Weights of a small transformer language model.
Architecture: LayerNorm before each block, biases, tied embeddings.
Training: a variant of Muon for these matrices, 14100 steps.
MLP neurons of a small language model. Each row is named by its layer, matrix (up: input weights) and neuron, and shows model dimensions 0-127. Each number is 128 + 24 x the weight over its row's rms, rounded and kept within 0 to 255. Numbers have three digits each.
A block is one neuron, or neurons of one layer that tend to fire together. Before each block is what it responds to, as a language model described it from the Wikipedia text at the highest values.

Responds to: Word pieces inside or ending a first name or title, just before a following surname or place name, as in Lu-iz Pinguelli, Bern-ard Gill, Mr. Jumbo.
L6.up112:142181112123097169081160134141092131145097165140131124132123160135125157100145136125122089189107131126129100141095137082105145084166156132129145110120122113107126123101161126105103171141149100161105143115144119113149129102139157117114098090089151149134117170077126152137133139145118107146134145152151150105119195113119147124144096164119128122151112154146116108110159111084111128113131
L6.up162:143126113073161091097130146114170089085113169179159151084118132137110077151146096105112120150154144112117119098126172130099156111135131112137144118110088155118133150110128092150134126114163124142122116104090160104154117100126144103147133129121135137095125137141133122152183117103112147114150148112139158100123128160169100130086150122125151132132110150113118118107146125139100157155102
L6.up272:118148127148112121119139158104134122145124146119168120130142151139148132123122099104103105177153144162107125135155130113059190102163111166128134131106112133137130161085129131132109118078148112146106161123122104102139136121103114095129100067073098125117110148102135074131183122114113107122165116156145144152115130159140095129130134137116148147159149114106123072113160150165136130157130
L6.up297:127150096120105140162170147132122138147129144118143175131092118116114089154153123077112101137112136163143095138131114137157142097116108144164130138117114105144133122130106112147122150156150055112147092088165129127153108153131160093157093122146156096130141166134126133123106161147163152135133112105131100114152100158110137132177117121131097155152148116103111099116124149136133156160140

Responds to: The final token of a person's first name, just before the surname, mostly in tables and lists of candidates, players and people, e.g. James, Jim|my, Jul|ius.
L7.up9:153167134148140143163124155127128121122148119116084122126148122106137096104113095136154098083095121123097207123125101099120124151160115122101146181113136104135114101168149104171148139109153159099116132088162157132132142138135145073120145104142144143145106099133125132114101113136109092123067132104105158152173156151180141134150136168119104109128152098116173120128144146131148129126118
L7.up14:132158104168107148093148100156121132187092163146142087135090090162125110130095116125110147138119129120132132115112109097077132125132143166154139119150102164109114171106123165166129123081150132135128131107184119091148122142131149100101172099084131112154110136082103083108151101107139114104138156125119162144143115165172120133148150114103156120163100127146137104119186117174100128124150
L7.up70:168115089164116134134089152110163090094145158139126096125113133072097090101162154115133103157118122130149099131100141149116105152145122123097139136100114113099123149126113122117160151130157098133141104070152141184115114131147120089116130160146099133164131143112127119137132132113145140140164109180114164110132121201151134107135117131108086086144124122150122139091100148078136151140108
L7.up165:178100134124151100088123134185110108148086151115141101099149159093166116129125130089137118152093138133092157097152140122138098123161098157147176125092135140185125089113096139140138119137155142129153135151158151137171154116116139097122122084171141114130113165113129122161121110114097123076089140110121149134127120118136116162155157094113063112137138146118138103092124176134106107103112
L7.up188:131154156156129129081107120125100095120102149154142093146116135094131090119129169130158120146116129119127121101141127100094164090168124145139127160104099137153122158118161152119131139158138139157119113097170109155162104103133091132118112041104178161124100121119099101093120116095092094135080126129114142113131133165174164149145151145105132117135137131115144099110149125121155117165113
L7.up284:099147094104146109099140122113139167131089080115120110131094165188152144122081105153127094165146174127144114108129153118131154119109136165138170134131126129088136136157090125165112133089122128168128176146122145114131111157110129150130056124109115085127152136103132129142132142111130087112094140116120149143172099166110078134126115089107125116174143140131138144104086102129149119116146
L7.up326:160134141148175126096161138141110099154034140132132113104131120099100118104108151148118122154118118134156107124097140128123151127149124125102120157073127139109109118142135164128147138104134105192131123121123157099113123090144175107122154158157100119147066104164114119135096135128129093120116110129157153133125140160163159128123127090074112160130108130175132112127108156147128121148112
L7.up344:120154136127118090124115145167129113109126129123107148107158152135138111084122097110170161135123140188128156138150121093102196119157113140116111147124052132126091137128107101122129090116148144099126130132172157113148095147135132114129112155094123105110121092127103117131146133147089146115102173133102126132186084157132151143141088131136135108135153087093088123112148118156125082126131
L7.up376:159086106137111120125108102150137105137104120127114095091130112131144154072126086086116125163139115180121098122126179135109115116111142096145121133177149109142162158136146163125124101101179125148125130106154131113139133147112131111168109094105114092146136118157127124158154133179148156123096121097120125125115074191127076127133140119097139149147154142129139074128109147137106126155143
L7.up420:141162133102132118097111150141139116131111181174133148087119113134131109122139117127084126154137138115168096124149150125131176092136109169147151146149155138112151095154116090114123164065134126112118128120152154144106140095150132132074145137087138153128119142111063144097101141067119135149133111122101149092163076129146100143152125119132138143145126134138128161112126126134108131092130
L7.up454:187151124135135143105159104151088135149123169134123123152123144139146112129094119120142126141118109107126124121108142128125136085135116130115146124073082146133132146123166134150151123153169119132115145133141130136172144115131157125111108078116125174143114094097119097088116173119107099152154149100100145138132135137139203131116099152092121132128170079134133102082168107165107139153128
L7.up512:127129112135077131096143154131125147125104142168123129117125158140153092115106135122153117167112153145100149131116141164086146101137142148170146078133094126130125123149156091163135122140138110150112138116167133141160172153123170101126118083111112089097141160074147057125140124135097101124130123141107136126151150169120145168138137122082115121166132146147120103095182136089155093130126
L7.up529:136180127131135156123141132121153121146113129131160137130156150143128138152116094088113125146058149149139151145119151101092170092163110130103104085137118137123130155135145091126079169169116068152104109128106123111130125121138131096131129130113127099109076120076101113155165139127134160141159115160126157134083121135173130184148110141103109117169136131113126138100114148101097100137097
L7.up534:132134123116178127116106143118150132145114142152086115112121120145122122091128135119136102121129150116169124120141162073114168097159141141120132157133109135101127120162069206113150160145120102147086126103156135117153094094134159090109137087130172103135078141162130150152121137125137096135093163133111162129122138165113098144143121159105138121122133086115123092101130102129102109103130
L7.up547:131095127116112133122170142113159123119134144124121134086124081123120097130149163127115089174146136119117084169151135153125103121109129099093084106137092139119154138154103170109120136146123115108171092080102140181127149131152114135132129120178142120128126086107103110134118107134120191121148130125111148092147106143146114121202130093111107147145162128153100101140097114134118145140098
L7.up604:130098121093151157157129117130113134110117144136155120103085109170100107130137152101154130159127183139131105111139124084109139108172108110084124163150134154169131132084111117130081088066167137120119089108126138082139112155155145117100124122111166116120148132134112102172121153108156129132127118104149098081136122155090100159104130121146186157109130168107176133124129140104182103142167

Responds to: Fires at the end of table rows, on the closing pipe or newline after the last cell (e.g. "Christie's, New York |"), and on newlines ending paragraphs and closing == heading markers.
L6.up10:117134112124131136188114129109112127102118118073188140140099130127120117122115083116111118124162168175108177150109154107094158100157123102108159121116148110162138071087156109148142111127116114166098154125147156110117169124129125112122132128132111117139147120129141134148108178135106165126093146093130140173143080152154151112116129115128143113150117144143114150168129106102191105118145
L6.up88:095105130148083094140139130105170113115075141136136163135136103097113102081093164138184117078097144136166145120109112131145148137144127148116135143113132097103101107137129116186130106122135106140124121143115174163150104089148124124163144120165097086145123122122144137129132134147085122107095159133154117181121149153104096173102152128135094151126098089153128164132086176133132146077156
L6.up203:142153170122122134146112064086157148109128100125086132112133139121137107119125169110108146149141130125133158099093170092134118101115060089140128110102150109080137095097161154129161137090158155127129087116105149102145156104123116137106127126127105101121143075106138146135172177133112167105117134129132134140160114160142135127158131113142122129149115126182086189153098177132156125101132
L6.up344:095141157166146144111110130067173150095124138053169140191173124085156127142092136090112128149135148130129161089090118136100137121107117117133112131131117120106122118133140162160133134143131140129108115154166152090124104120084110130091111152171128074129120106172080172145127122135160134111155119124143108066136138132178129118137153140102143136135130117146099115143151136148143078124130

Responds to: Tokens inside proper names and compound terms, mostly hyphens and "of" joining parts, e.g. Crew-7, Vice-President, Bishop of, Journal of.
L5.up505:150151177118082114094117149176131149098092179152147102129156155122124086154142147104139107112138149135132123120152108127094076147128151127123121108114122175111120117113127100162174158118125130129146120075175146135079117141135111150131133099162117145141100144118111094127119126126120158075117123145119093111120119153120077153129106139079112120136120099168116172099143164153133115156115

Responds to: Hyphens joining parts of proper names (Grgin-Fonseca, Monte-Carlo, Marie-José, Brighton-based), plus line breaks ending wiki table rows after a pipe.
L7.up13:175130165133129149120088159154153153117154127142156104128122123101148138103144120115101120133134162117126106195110110164114121101108079155133152089150119133123142091102146151170108153087125129156096106164113128141115150105137152129099118090141134094131116144114112116150187131113107128125104149108150142119142161154087073129114081127104158093109118139109056118144111143124110152156137
L7.up22:165130145143104130156109131149137140133128145166157110132137120152124127087122089149129078118094116145150121143155150105104129089141137132139158132136144130146127091140081129140155069082132093113105110097086122131156134131142193077124142094161116123142107158132135078154155115164070122180136093139148133149129116132119119124152158133114139137136141128109106118132136126147130125105131
L7.up37:169144128163112122111092155144130121109118125135140102127132121133124103117111135132162119115118139135149088125179107143121147079139125155086141093129127102082148126125114136098163126119105087171137120128125159089108140108148152121103066141168054134149086119112145136087169160133093166091169128160101128132097127129158111156146158129148185150144143108131154113124142124103102125138125
L7.up78:123151122125153116140045129091131162142116123125140124122135095159147131147121115159139138147156081099160121140133080127112127106081112113135123104120089096156154098154085112136117106114167140118137075102178103102131148169162161136143133142115125156159103100150113114107142126124115150134112110076125125109163086145098138125141126100128125156137130117161134128155160154130156143104111
L7.up129:169113168133131128139117136149103177132129118126166114124151140140148104153092135141146110102106097126125103144144168122120110084075112121131140137110133157177139136115097101136153114132141092137123175141137104119119146163108132174091106141127118053093118146117121194175138140150148108139144186101131161127124151095112102159167107090106090120116136158112107100103128120133096124121130
L7.up136:170103109116125148121149098112091112141157103128176073114148130132123100139126113190114118123149106140123127159154139143131146143153130151085112139108125147171131114127120096168168145111160112138170127154110154169114132145151128111116137117155110115098153053109129127178120150109106109150130134090129128134133161119127125164133166099073148115084097142107103149119132130127142169117118
L7.up159:111105136152154129119119130123110089119129138141174110147136107119175137146092157134113149115175162142139176145148182101084165137113136124110157099160114130118104100088140113081127127102116113152083126135137150116176116129111146086157114100164124101127136116084168150154079132089134103122100150144096166161149101142128131110108123091141140132134127141144140136141147124130170137118140
L7.up166:112120169137108147150144130081122111080143095142162126136131151134121114093074168142085106104137122159114145139162192121100107091147111112125169119131107133097121120094154152152132135095109106114108094144166147142154070156124142117126138084163147124093121117118141123115134141143084111123091135131153171133127111145113139117117112142178150123151125128090106113106133122163106133187140
L7.up199:092143131131122136093120123106109093116131140144182066111131118163178139127118152127132154127188105106138114132118136108094103093127130116186143140168137113107165123124126087138153171099118154130152094122162144140138122147151165078114199111137146156127129063118149074174116111146088161135116126123111130110120129081118116094140107159125176133144151102154136160112149128138131100148127
L7.up262:118120111114133153117142161080140119125095145175149129117170115141078101142133120114154166109104104107120132107165136142147142078147113120137125140133098116116179134152124139159207110113112083104127121096148138119139128131113129123126109091143140153111126177172106130142163170134134097131111111109115112160170101106142097147131108107150132107129087143169143098126125150136152134113110
L7.up310:159169110123067126115095131104114123133119153099136081140115138122132104134084157107157103123145139099113086147136119148110133117122139137106151118163107109114109103138102181146146103110132127152097173090163137121111116122107131154113116180164148136134120109120130113185150096161146145157173162160155154117162079109113134123134144118068134115184131109110128102131134128125115112138117
L7.up412:077095116142144168133138177097114145133074098166144138127116118142120154127131133130100113126119099134120125149153100164140123080123101102135116104152117146150154129142131159140151138148135148136094147100142118105132093165142144147131137098130098089108134115157124136124143140157123115096100157133114140103079103146118125128128135170120133141118096079145117166167180163138072106109049
L7.up473:123117117137140088148134157147163103133120140164130083128125117114147101151171148109130077151141114161111094108108157095125103158108074089144106155142111103147153095114110122091147107127125096150139136122139104165122173120144141120116112097149124115120123093171157109169125165176076146131123100115136147128097103113137119111130161102090141131137129166146094159115131177125085154140095
L7.up578:146121131130133204098154124130096160127122120174122172143191110096164089125103119133133070099114113132159109129134149118074186102083124165133147109154139175048130136115150123131135151128120157163134094150149137096152158144118104105116091122126138104130156135119134133131123115117103105105123161111089147140144136148125098119141135138075148117130103136093090098107131133140123106134125
L7.up580:100122077132124135148125127126171149116123109142164124077151098132188170106125199145071106118112128134148066150149148109124082123111132118122124129135101122140118133134144138144135136102135125151138075164179094114115118118126157138121141139147116098130127086103122146140123103136079140122126134110148126138114108172116099117165137129121163109131127158138176138106153131096154129114118
L7.up589:122125126116111167140112144116142153151111137129128133161167119117147090169110120127147079128142170147151132172132132122111112102125078113140131135080114168102112077101109122105178127126135167117096139143130138148108115123149152155119150142071122087163146117138143145147109162158090150158113130175127155097151076091121087119134110136072131121163085137134135148133140168156115103130097